config.toml
n_head = 14
vocab_size = 8192
norm = "rmsnorm"
rope_base = 10000.0
tie_embeddings = false
init_std_o = 0.0
grad_clip = 1.0
warmup_steps = 200
decay_shape = "linear"
MLP neurons of a small language model. Each row is named by its layer, matrix (gate and up: input weights) and neuron, and shows model dimensions 298-447. Each number is 128 + 32 x the weight over its row's rms, rounded and kept within 0 to 255. Numbers have three digits each. A neuron's up and down rows have the sign that makes its largest values positive.
A block is one neuron, or neurons of one layer that tend to fire together. After each block is what it responds to, as a language model described it from the Wikipedia text at the highest values.

L2.gate203:113174101126228116197122134100098130113113117197068094090123076153122144101129185114101116169146135151114083115153147144135106150135155116105140155134114088115178137113122138067151119147182121092103091084117083134124160153167127167179164130158097123157118160095118089111092101197178066104109127157120128132098136139099165120093109175127173067111113106111109108187134194109141078090115118154129146140149025101138124099117141146159102121152162075143090
L2.up203:127098132153136137072185114117109129105110094071172122127106101107120157137151147120154149093126118097074163173150177072099129139105157128064139113165152143160124075150171091140131080127080138142155143163166153089132096117179110105056106128113055115119180135137098143109153168179070164114104094088162145116121152163116109173067120112149150216144168208107141123085118102109119168118089103122092128107205158145091205096133111163123127201087111119144118
L2.gate398:183075165174160177110116169090160155117140126126116124140091122112157136133141153142157103127095124119120114117072156107086134153130089103149128153135134167156114160080062119124148058098129156136186119112103135145150118156154094145076064147075094199088150130108072130081174075133148108129140082124097161133102148119128149092107135174178120083166154163079129217112109139132124131174104110125120153136114182119122139118084106166114156163173150125086133
L2.up398:116147177116103085077151145130101165133175122110132201114167072078146108080165147113119169166118164141145150158139116139133113169091186125109175178131145102118141116138121128109082115134174103104127064184120125141159117152149159151153157122089142130139069149113140139116131157183146100135152153141183172163091121126155117126135152107152096100109030178178096077144153121118111170137124104152111105097078133106175139160126137123124135146124075154101148
L2.gate490:120138121089093156097098122117129106155118161159128175134126147128071113146163117175127133120107139093126116169123148120101153139125162196168098214091162113163103129110080106151116143139116111171129135160140154154130091131109126169202092161132111135132151175097104102098158147108133176115149166106123131116123159188111141098068162181163099082125207161127189107113173168108196151117157180078113081106129163114158161141088134174131069156120143148045082
L2.up490:112132082176104117133119136076137165127140150161083153063109080129131167128177164143126053099115122105103104104067160084110131114109164068101156077087129199124139098105167149092058120121125131076111167175156178196102177176139155095105117132161117099090078156132090135101141203244148139132142136155120150159070110135130105142153115125100149113133090175133127134153156144044114122071122169091141126098098130147104169125122143112140073121097163165123112
L2.gate555:130124129164085123074118123156123125128142180109176152122084175107112174140173136136167113226150136122185096165071124113119147111146112147091095141150118115119057075095090147099171091164111116113100099094091135091103125175143098141096182148143138165137069117092135110139069085160103101142134151163131134180080153089105169137143094124166140171060078182077101160150075125159118171131117129087172134110148166145121145154090124137119142132105145142114147
L2.up555:055108132111126120099177133132122175095125097129180091122090126158113173146158178145123147153080116121121078106085142127100162113154145098049100131101151100175067103197112179095087114119130123180146116112114139113140176124182106191073186106129131143134111126097175117118109156126167098146121054159091072202136104124124161120162136112145140153077136175146083119061144173095076168148123111152100185116146120120109118107091150067083127179126134156119071
L2.gate580:134151121159125057102172221122158106142140138123134093129172139145163148094162196140150140147154111119126104169142086106071115072122101105151090168104140123126164081132099118130123133111142115087169089098104118138105161171125187184078107133135076174153191106138078142204161101158134186136110167102135227111099129179093078125163134196147163069104121173142144139139140174135120118104103151114105083117089123157085143118100140111171139195183066161157127
L2.up580:116124131161139061134174175112060114156171131182164141081192115139159096113128139160156102177146144167129084157144094146114067137187132100148095147046120072118148094044105113082125133089169108105131066083103120156153173187097160132057112156115167166113144131155079161138151174136124156139114119119161175158118113164079138156132118170075158099122163166169128076142101146145119106103098116171171054129116123130136103109184145193185137114135097124154113
L2.gate670:117059089140191110145079119106099094115144080128098103123100134139116091110111151174169109139141120184137157098152136107098101166142181111185179131115136214089158117103075162121098160130143157128094112094149147079091132167106132157072087082128132103158082086074132124154156135166135099082096160167144137112164180121113177128093111076151121206152104140134114137143162149116151102088132208123120169128099119124149149136101178132036128150125119146123139
L2.up670:117092142160170171154071132142168074069168102149118138152116143169161062113131157100179043161134124162099122057111175125104052102152175066119163109092088151115169112139116157126129131101126141084093120078127174129159096158076155161133071077081090126142095154085092152112159161157160139159125130108156129106088177158116195097104136127145176149127106128137127122140156155084082102101150193154117127133156096141167118102138169182108138172164051147100130
L2.gate1100:156160132071201142166099141141079098130196124129115121138147189135113137074116126102102163108101155112061071118127117123098078138059146118099159170126107136155116178104069133107178103181097142143157105134116118177140113170148131181082083116159154123140101124153164154113130198091154175183146093147144101120124141180104111093148150140164182191135144137121063154129140164108120098112129091122126066148149197036065176100101099097104198143091124119099152
L2.up1100:122156151140146181097135058120094123135113140135142090113137091088164129150073164107132109110108176143130095077130094074173115135132172104135125115126148125142116220156166107156157116113136169157136090162090085174160146111150141128154132156108097146118079140154099125109091110147098147158163148085069155096123184130166115164151131153146160142118079115134170148152076127068081127170134120145136152104149142096073118120117147164156090103114135190131133
L2.gate1161:086133191210129101127112169087071166083162134094154107081162132138095120158124125106159134130111126117203082070149170144108103131128125041128128144119121097128071101081150099114200106149129148055153095087114129140110114168141185128067085151033091079137072104130105144080099152107155081181087078141085197184150124145121171109128213100107106120085130169125138133117139142161111100147122112124124136100145145101084145086124143111131091170111120139112158
L2.up1161:092119124180157141140067195097120091054125127093118103051177087068145082126117157051149148133130133121119102081190195173102104174106121097155127103157080140154129115094139095142193094134100108053103123099105110124123184172161132143079146159120114091083105067098103123125077143073143092159148113126136208213093115154116187113125207123138161167083146154115126156116153164200124122101153124132121094122156168116072121100092110087105124170095137126142176
Table separator pipes. Pipe characters in markdown table header-divider rows (|---|---|), especially the final closing pipe, plus weak scattered mid-sentence word-starts like th, dis.

L2.gate205:123118157168167148177095154130129071132138131117098119169134101110100145123137153164144121137142130123140135155115071107172129129159115135176097082133098193102156108055114107087146158092141134118148145166124119079181120116184154094105132124151148129077154147092081113136131075151094102172141083038129030141113093167131061149130082160097127115097132110133126128156079138161127098079176216157119092129144133181110140138054127080142154066121078115145132
L2.up205:109110121147132132162126122134133076112162131106123102080166103157096114110138157135141119172148131135217106112095098158192157142090153130175149123181104094111109110019151129189105114135084122140192159152165177068146165132112139136102154078093147125100122136086154116111100110166118113120105090162160163114103114116072108104163121135134116095118133167202127131089097161166171100111135138149062083153086067171137096153117122130146105135159169132128093
L2.gate463:112189163133120122167117147107133165157127118153129141166121136161073139135119122093104153098071123115077104136165116071119179126139162148159131089190107085128168160152148128091132230124102123142081158109135192160084166125100155182110127166152161114154141163168109131134107179154116131147160163108131105155170172123127173066166093161072093138144128105118097117138094104116109119099122076165069087133145080100103097182152104089138162114150138139142134
L2.up463:160146212083181113211160155117158148117120147117109088143173069167101075150122146063090145083100126155114100150126147097112146103129192116182094105131068103111150158135102159122154225093096110129102102115134133130087104142137174122100159158133070129103189133166112114096113182151127091139105181077180145119147105108114085121141125161107099115115136114137116078123133099131058086130147105166043060161075090088143145115160102147197136138156139112138109
L2.gate717:163153151178128098062141079120166150154140148120138171171107161176087121133118128121135053195111146135090089127159169141105143151141142084209098121153124101098156137123135160164162121118112134137146182132108139121113158152166012116148093109150108057143174109157096102144110179114155078121106142116154154094115162167149161072116180150113158130154180119112139146132128134156101102092075133149196162134116102119187143145152135111136118073119128119128092
L2.up717:160165123168150131099131078124155108134120166126147073183150133102161121146121105169085065162170074140076136095138152150140126110139123106151132104093164112096151124104128152088130143103157143153103135158111150122145095156112114077198145078168136089113161211175111109134145164118176119124106184179140171098163114120130112074123199143174101121147160138183193149115133100050116102115105140162157142131140073139119190155134209113108132176148148085135105
L2.gate814:169097095132120124161071190097086125130147090164084212089143119087111155109097154200071127120162135172162089178187170185189067101176114114187110092129158124098093126087132155141084139124108113117123150118129080117118148139170151141134134134163143152120143134137122152116114166159119145139159162071105117151162157099175149128117112192198094144127139077079112161184189128145146157090128133082154112083111154112098107109125132137136098142078092141144133
L2.up814:078173133142109091064146094061157131147136168165111215154180115125130148138129093147129147147148151176064155134162065154145142177125096134172156105118139118131135131107104180112070090128139127123183131181098111081144120105165102185086142130200147152145117117175065093110138177138103100121121092079083058097111086139173086105138056107140074149128120140099111109087094121149125106081101130212151166190084158121157128127113150080094105146097163140133088
L2.gate823:188143132132103149110175125059185113106111157150131155145125124104118124135145081088133172118130151120112164098096177126138147116183162103193111138147095146108133138086091127148088186134085103192142135143113143147150115139108122039116120115152101176124145195143181136148117171145145166133096182117121093050122106140127084099148081132129143160135150160116107135143143135097126114065119147202132089146141100161111152174127134125171129081165179117154056
L2.up823:174101123145118125095162132088115090105154110167110135124107181124087109106125109125171180134088171111099143092143160089171175147222149075171092137145120128079130151085124169095089150140100124138182176123099163148147094129105079104123159119118113157109106148143146182152115156136120153094107138123134071090149153171148151116105124090104167163130137115116112121111133161105092105133103158135151082133117119148135164118131132099123094100126148137095105
L2.gate1046:091151173176115128113134071207225114137101139127084164154050091106135113085171106065141119077138159086112116088140154129184132101143098141152094125102069068141114135084123152083141152136102125145150172187156056152104097146155169092158162131099112138158156112094093133126045178166147077098184166103178119168198156140116152133098138115060145135133136108150121150085148141085107095144144151095158117149120166112098116120100145094172141091125097127153129
L2.up1046:106133176184144100185108081192200081104063168136088187100093108127115098113191102097139115070141132053140130120139148082179145112151080134081131121154069091203099158117169090146153110109136156102204150164111081151154100148150131127112132125115132162138162115145121093141079139122136119127132165122153144129099161141153172158124101154139130102145143148121119202097148115078102121098115209180130080137047102141090112086070169170176085056124119118144131
L2.gate1153:131117109135087145134049130168131100066094120119131115173150169076069133139137179102165130156087164081108093090119082109124170137134114153131113116153065061085094139081125132163074053140131111143152108165098147073114104125151111156140088125139119159077115156118107076102118179105105118122133131146139096116060079098100106111108120143102090118084146168117113148110105134184079134146128178115177128169156143072110123155062203121122104180149139116159100
L2.up1153:143105122086104135220123090168180127094101193083073096177144137098151134154090135138181148173130095115098152132165138097085144104169109152153122127165094135019119106081119132171098053148176112119132104172058129095103143119121080117077085136177130141098144149174116130110147175113089148063132156083132133148105114129138116144106142111128058114111151095124118107116160154172103128141127190195130105133134107105144067148087148132168130090140165159156146
L2.gate1171:106154114145107081151148142171133118105114114040169127164111110127116097188143191074153168152130126123128168118105096077164164060141150132178123126186117175179159137138178169096095169108119107149158147142162151142107083169080195146103169131075144059151180130104064104110058217147118095115137160129112134093134074119071091194178114094103084154133112180134097211145145128130126151049126178109138089156137087101174134175118157121165095105071147168065073
L2.up1171:067176141114128145111147132107166123132154079064190096171088104105149116178091144130147217118170140125127151074108122114147126115143121113163147093242123104161212118118179134084073123126103125175119172141174137166116092088119138063095119133102162089122141113125110156087093189133173059149167114131132129102174142087088095166124161108108088155150157129148093118132111148129094128118109104125170121091147094144127156165116122137095094151117105124035132
Wiki heading closing marks. Closing equals signs ending wiki-style titles and section headings, as in "= Gene Shue =" or "==Later career==", often after infobox lines.

L5.gate358:178132107126131114111079136084106069150122116131100140150086138164166075093096108189110125144131134194125148115119171145096122169218177099132163085128156131167161120072119114138103206121116056090100104124131112154106058122180129091141137090113135126142147166122174109149076126127131179121171111084133115096112094136087110123133096131071166108099151101107135147043124120053117157127135159125132133151110046151155196133126176060113111124140127115132116
L5.up358:170142081165133148086076147183176116110130164065219125114109128121143133098109122136059118127149157130081101116125173117148151120167119193128116166192106117140117113112181096142143215157176130147140155121111138202133159123140082105159092093155125169115161171091172128158122123111106169112059079136090101172157113077164137140123084140143157155122161158109130119101076158141165111117139115103167071149147122085159168216105133174164109094117075139068133
Paragraph-opening copula/subject token. Tokens right after a new paragraph begins, mostly the " is"/" was" after an article's title subject (e.g. "Mirattal is", "The EMD GP10 is"), also paragraph-initial "The" and table separator dashes.

L4.gate50:090166155189159154094150215086062148126106143155128120112101087159094196163114156133089158184083110084153102177166074073106179068122145140131152162128126110116115104147133145135120141112138188110146114139134090113134141107055111134112123130149189142158103126110144145116091132197142186112169096177134117098106133142182138072119174136177124102125107092111165121135165134142156118117109090112113088112158122153134108087096098150050160137121106163164050
L4.up50:160162104126188183101085086132103124137108141155100118155110105142121149140144110124146187152123171095094154103045062067137116108125112127103086075128083182151088094156206128094140115124143138182128068155093129112102116138144106170127089141133152170141138100189127116097136132158146110125219123176091126075111121167166155112164131181116168087116159123087149122159095084143110167103112118175108141127133176171184159115105125196084097138097095097178138
L4.gate250:102115122186108164145165127083138119132172134127086209151158153129148131230098100148120141197159116142112144130082074121112119130160104116181125146129143141160120126124196112182086095162113098095095165115076121193115119166154136135119098140073098118134070122169160117139142144130162123092140157168144131146177064117160178123076154081142079105168139087129132091094121080133094063136123191178089139174164120143152144105145174125136098125135099132166116
L4.up250:130061112149134117109118131066135082147155170160133148135170134107152109172105160114172156094116157167142116077110167049173104175187127154154140179097133138153164137141126118145108100127164122142093153176144210125050079138145128188148134085107072137069159102103136157112170127139100162115111141132106140116137181142101113137114147120133113107129131094111122128081167129086086154128068161121198155092177116148139091134116129077160099158122153119189120
L4.gate269:127174145078106150122061132125133127109155118152145099101130108089166142075134091100174124174125125118107116082106138115202140100114196077115119134077108166115165109182121080153188137106130117175127151142133112130115189078164120102090057096180106144079156125151118094125127158137169135126180130122115069157110178172101081172117155156125131140102139123104144144145143093154149111128106129108159094142081174144092159128136167087147103160092204100110099
L4.up269:088175134079158133097100123088120132094149198096109134152084126102143057144161053062169114171160128168112165102141160103141141133157203082110109128088132117127149093170132086106155134151113152165109142091070098141150098144143137095086118124176078165068115144162126078150094150146144112143177135111074104127149182050144079134133127208108178161157096086081104130111115082090135156087131136077176164161098085141123099162138134079198111119150168148119189
L4.gate846:127157080168096153120129132068109100080083088123109104065111111146126146178110121171134187138094154144196130117109141124162093118110168112129148144080173147050159228165084129141122106109140089095146161179086107202110143126176132150138175087146128128170151163093146073131141147143150093145128120148135090104127210188166054163109149178136204070168112142108128102153112172148117132150065125111154139157088149118144162162076116101084114161127151112209133
L4.up846:087107203124120158158168120109107136131139124134113104172139142057106142137125121165144139176164094148127100171127097114173180057158152144104164162183134131077125102082135082143120115122156128120142089192092103198114094133160077063112156168155157150081136130086117108103165140182076103110133140135135113169155126105144106127097119097210055152123153118144134134081121103162182118124138145086089074099109108085116120131130174109131061096132116127090101
L4.gate936:161130056178111134125106170102162153181154118095169148107141112187143130165117159157128078134143184226165099130088198131171141123157099130130102136121172096161150096136173090156135186155111075149096221085133118119104143150146138117135129165124090119143179140119141128132121147139123148130135107113141099165121115125124084112106154179190140095133136163152197112104093126112128182131150157144122077159123148100105144099125108120155123154121119173130102
L4.up936:097145070154152183043108169114100146149119107165132175177134135123118122146114110191135087149118154159146058141088113095144138167167133133184103173126144083139134116133226118142205134138122115125138152166181102126060167208139146133116091086131140095149158165086162120159096143171163208133110057132139087113108109167131112152078084139156138072153095113162157153096116104096166120154119116106100099143135111116040146134088162079131186150195076163163078
L4.gate958:143142117167104127098176121090113147115109107145128159176143169179176157133080086110156150126093129089110073133116149136172112088174084093140205131101136084197102148113164108148070115144165111135141220110166114106099103128096145138069088175141104131108087160145116099180121167133119160100077099154116119131177144177113129119104139109168081134101126159067065128085077085123114130171100121143122126155172101107168154124199081086134159091105146226152114
L4.up958:139092079201091098096141157117138139126139093179129124125088124147182136120138138161158139115103105168137129141116131097191171117206089113142158142105154143178119088077095123173081145111099143159092167175114125122121112104110119123142104225193088120151100156190075124161143135154114163106136092127070079120142132164159176126099080127120135078114191145160166093100161093111134115133106149103094119157151087106137160139118144074090113151092128168085118
L4.gate1082:117089088119104218090190083071151143147115089129154158149150158136079117112109079153165113158061087142148060142070138171132162087132170132135153142114133192141141137159161100109153077117162115091126115129139131155141195157131136174082101122164127148163196147074135066127097138174180123136125136098111163127175110138105060125117081172202126153125118107131098156101129131135175131097088160143129075135136195159134197118163172105131100110084130067158132
L4.up1082:099130155137103170189124131075152187149123114093159098155191141148099114197144085173145077181099101072090101128094124200144131101157136134092145159114140162113091127148097153064174116129179088144145080146074089157137161112085130226120111137145192149112092108161129095156090089160146108143116107159136128133178089154136078123159126149158110183172152119065076178062097107119160107121089107176150134155108174126092141125144155071126051141160177078160129
L4.gate1180:119120131107119148105147123096093151106130128145112205132084106166071031217105084139154103098157105142140099134158170185116140134133114137092126133179122146092148121169135114088127127113188150150129118111166130138081194119125168108177074137052168084032147098128153156133121105156187090126149122163064164153128085192105116153174138136064114108117134086117130103194119120111135114089152136116073148091120106105146108110126143101154023161102113180145126
L4.up1180:122147125124135113074155078130085099085165079119107212097143097086144184090106130129116097144169115118182143153114137139189148108136165171125113167118188113174110148089122070121135128192116162114078092090138150151124121166128058102134125145177108109106098107104147070110120175136117155041117154185205119088138145116178087082061185167185151178112140172171129098134172132133121163086172089072093093194099136106080137135116145081126135115184158139133150
Biographical lead copula. The verb right after a subject's name in an article's first sentence, mostly "is/was" after "(born …)", as in "(born 1957) is an American…"; weaker on "has", "became", table pipes and name endings.

L5.gate1205:114116139139112122137149144141127079144126160157164100130123079150198138146152132102152122154141190139114086092102146078137134042072156121169165191161082112106178121093110118154147202131144133162122075180143143157097145127145090157179183147141125152109103124105163129106141131191123146147120133138119186121134184160143175130099106141104127148172152203188145122138120169119127093161116147118087118089137095134143170166144159136085032172076106111084147
L5.up1205:115088110135093144099112134151119139149079095149144126145163160115148165108162079097170092111121117121091143163097139136127149147088177130140134122134193106091134162137140101129148113126152168139223181123138183189124094146208175126163161198139132101147087143095151073171141109141144154136164166155118172118163145148116045176118144124158175104172107157162144105142116124102113079096144063107134107156090101140134107120108104140148167147100147140130118
Markdown table separator row. Dashes and pipe characters inside the |---|---| separator line under a Markdown table header, e.g. election results, filmographies, tennis finals.

L4.gate81:128116170172082091172122129121183125105122164066104113105112123099116150094138130078123108113116163074134109127105143164084109158197155121139159140111118113099090075139071132112120142104170091149151137114059073110130106160179142087109125117103147117209124105118123182202182067127108134163090196140142150119132119172161122143155122147129127099140186140165097124149084179088173093149173121107115106135144148140137110105084100113090105059093088210135187
L4.up81:139131127145125030196146150094144132095135108164122178144108077087122165102134109070142193128116149104146140123103152159063130173166119104153127129127097119134123135121116155145178107110172180145145146128127130126122155132134155132076157151089140188201068119139122140161115116154142157147107164109152093132123128158170144134119114102088130100158180164139113164111103162128145121163158108194140099095201143111140195156045127144163141092097106152120158
L4.gate197:177170137113063142091100080175066136098114039144083198184108132112145166073149135130132144161126118102157130134116104166104140187157177101105122121153167139180096134090131113115114146085133131158203154118149070145109104148108099133147077131075144133158136176131092112177102112074162114098107158110152088168094174194121122104110119127164112173135137125133086102154132099161168122107194138174126122097114117140137108116120130118115151123155089113192134
L4.up197:092141167069079169076147067081089131047119113121089135141112163144106137099033149119132094128096105096151119096082138078107173137097178071151104158137143130103165121109067157112111085139086134132173150126104159120114104133135116165125040092109151110167120143146139114183131149141169078105156083117104100077109057131073128146137112167123137106067194081141160136087130099136119122180183108156119124107150122115148100121119151105099166182132125127128180
L4.gate296:175131157141141193125132106131142168149061105165131173168109088111130106125161206167112138104142080178109119185121091074151133142114155168154126123119119142132121064070070091090137080128092097135138141109130171079113177149159102089096130100139155153122123133125180105175147122171122091101156109162148106146162137155119119113088125162089118105156084204169076164135135193173179107108112115159150125122182124081158123113123139093182148092166154101135133
L4.up296:133096120140101064122128092174076163136085142159105115149149131154197076135080137123160138153162162159055104103120067082137093151144133059125113143189142088194071106111171146098134204165169112107129159075177150118098084180115106146164145134112167120171126219137113142185119131147146156097195062092104151119156143139108116180083103127112103087113192181123103102130154157088114093073156104134153141139176142133148111074109128153126126103146069171195090
L4.gate374:116152214201138147162156138055082136195113131112185100188116168137100147140141113113151134090115129203108096085077107123096120109160138129142106145199135098125130147058171069096088096173127115101170118077111092104147131085123039105070155149084119110145187128091127171111136144118134095126117131140171140080157122108080129141130154146186089152169084148054206101084081101121136088116109140084116105069138044126100133139171176173108209068137108124117113
L4.up374:135144138076091167161146154047124131130134152072194150151135147132068107170159160116132093111116127130178126067127125173081150079082084119147090144137138106079082121090103095124143158157106121138138175169090138145116157112125095089153158109109116115175150109117084161132168164117104157130133120096179175114147120113100146100143148116181114123151108138089147088097111076136153150108087175153155171108122105133170149093153218114153164145149126121151181
L4.gate779:139101131148069081169099069106144137166151127118116140174144140152100165065153138128107165115148154161157130166127135143122170147116171077119043148130160143179095104122118078137069131147043100098152055136084121114128117119176147153116120119134100130192141162130077129081159165114170137105086171159125186159152164124165092082143145168176144109145131119163127098100062118113056130097108163192089098158148081097116140095126218096111149107094165143114106
L4.up779:120093061135151105142088111106111149102134142196171112154135149092069138127084116157113201069151165145083117083152137041037115127100134127156162175147165163149107124135115116167109136118077172100124085082129151110111097069112144131151120132140099154175111182143131158070157143131133098121094108139173139126127121109160100140122144117140079112105169156090132133122135113095069113138138179115139130120140080125074161168123171129075135148096086166071135
L4.gate835:058123104112136092058104113176100123149099096102169172150077149180128160167125164124082187086124171163141089143082123133148152167174107101079145060113117111122113183121083097164100115123117114133118100108162150138139118178095116149087136115157061142141151167069109108127131182163104145094187154083134151138177150135126094117176097195119198098156190173137109121147160163123139118079096125145092116085113073025138158153149102123145122140073105101156129
L4.up835:112125131129143115139076119117090086122149083082164154117156146110117155100133161167132194234129164147088139095114102130091067156123100116076139164157129109153146059098119145120122147104130168099158168107086072090164128106185138129161139142114156116117114116131154167117145100123092132139112138149123079112113093105138151171163160118131102172098129110116160189118129106091141171094111103173094111106114126201105127110144128157133158133096104114193093
L4.gate851:165183145167098151101057108106108130126113150147083137052172167163208135100146089189160098153111133160097101085121080183110085158145126164115100199152113160104113102134137185127126091118049200132126114176125110151163120167178138157133092138125083115132099133116137114163133108073163126107132112128132141111111158195106159162118104133108047133109182173176107080071128116113166086081133160142110144066136174125165121072140145114055141187071090131142075
L4.up851:130066090123138162093148110198128163118162166112078163080145164084148200092114149140158128201123068139163106131114165068153149113125113093123130136089083114159095085099096119142191133166111144160137162111146140121129166055181138180139132121139168148134116156187168090145136137150138105063110072147115127139155141129097143072116079137102100127140147093093214121096056083149130128134137117101205103155138110094143126084149166164180142081105148071139171
L4.gate1098:131120117203085143128113113139197104107136099160126200129110224136115109121122122078174171148108171147157126150139087095116158140132159061143122173177145193132107110082122143091157096105152138125133146105103098172053166109159215089120142101203174143107112145185117251171079121084081171113139073145182117097145077102101104117147084143162139110124160095132142180098135110107146099087149154182129100125167153116145175165168083153150100109138099103141054
L4.up1098:114156068138098103149104108155086135195138169126125115100133170070104097143083154126128123167098149144106123124089159202114103179115116121131149161128118090166062157107137146139089214134100192119199117073096065050141169142109161096099215127077149130157137146144122145144099090197174095138147178169117150103105157119060142087112134150057101114142138077160085170159165136102112118074152141087127137107079198086113156103144057125179112101210123134144082
Markdown table separator pipes. Fires on the pipe characters inside Markdown table header divider rows such as |---|---|; also weakly on other pipes and on commas and parentheses.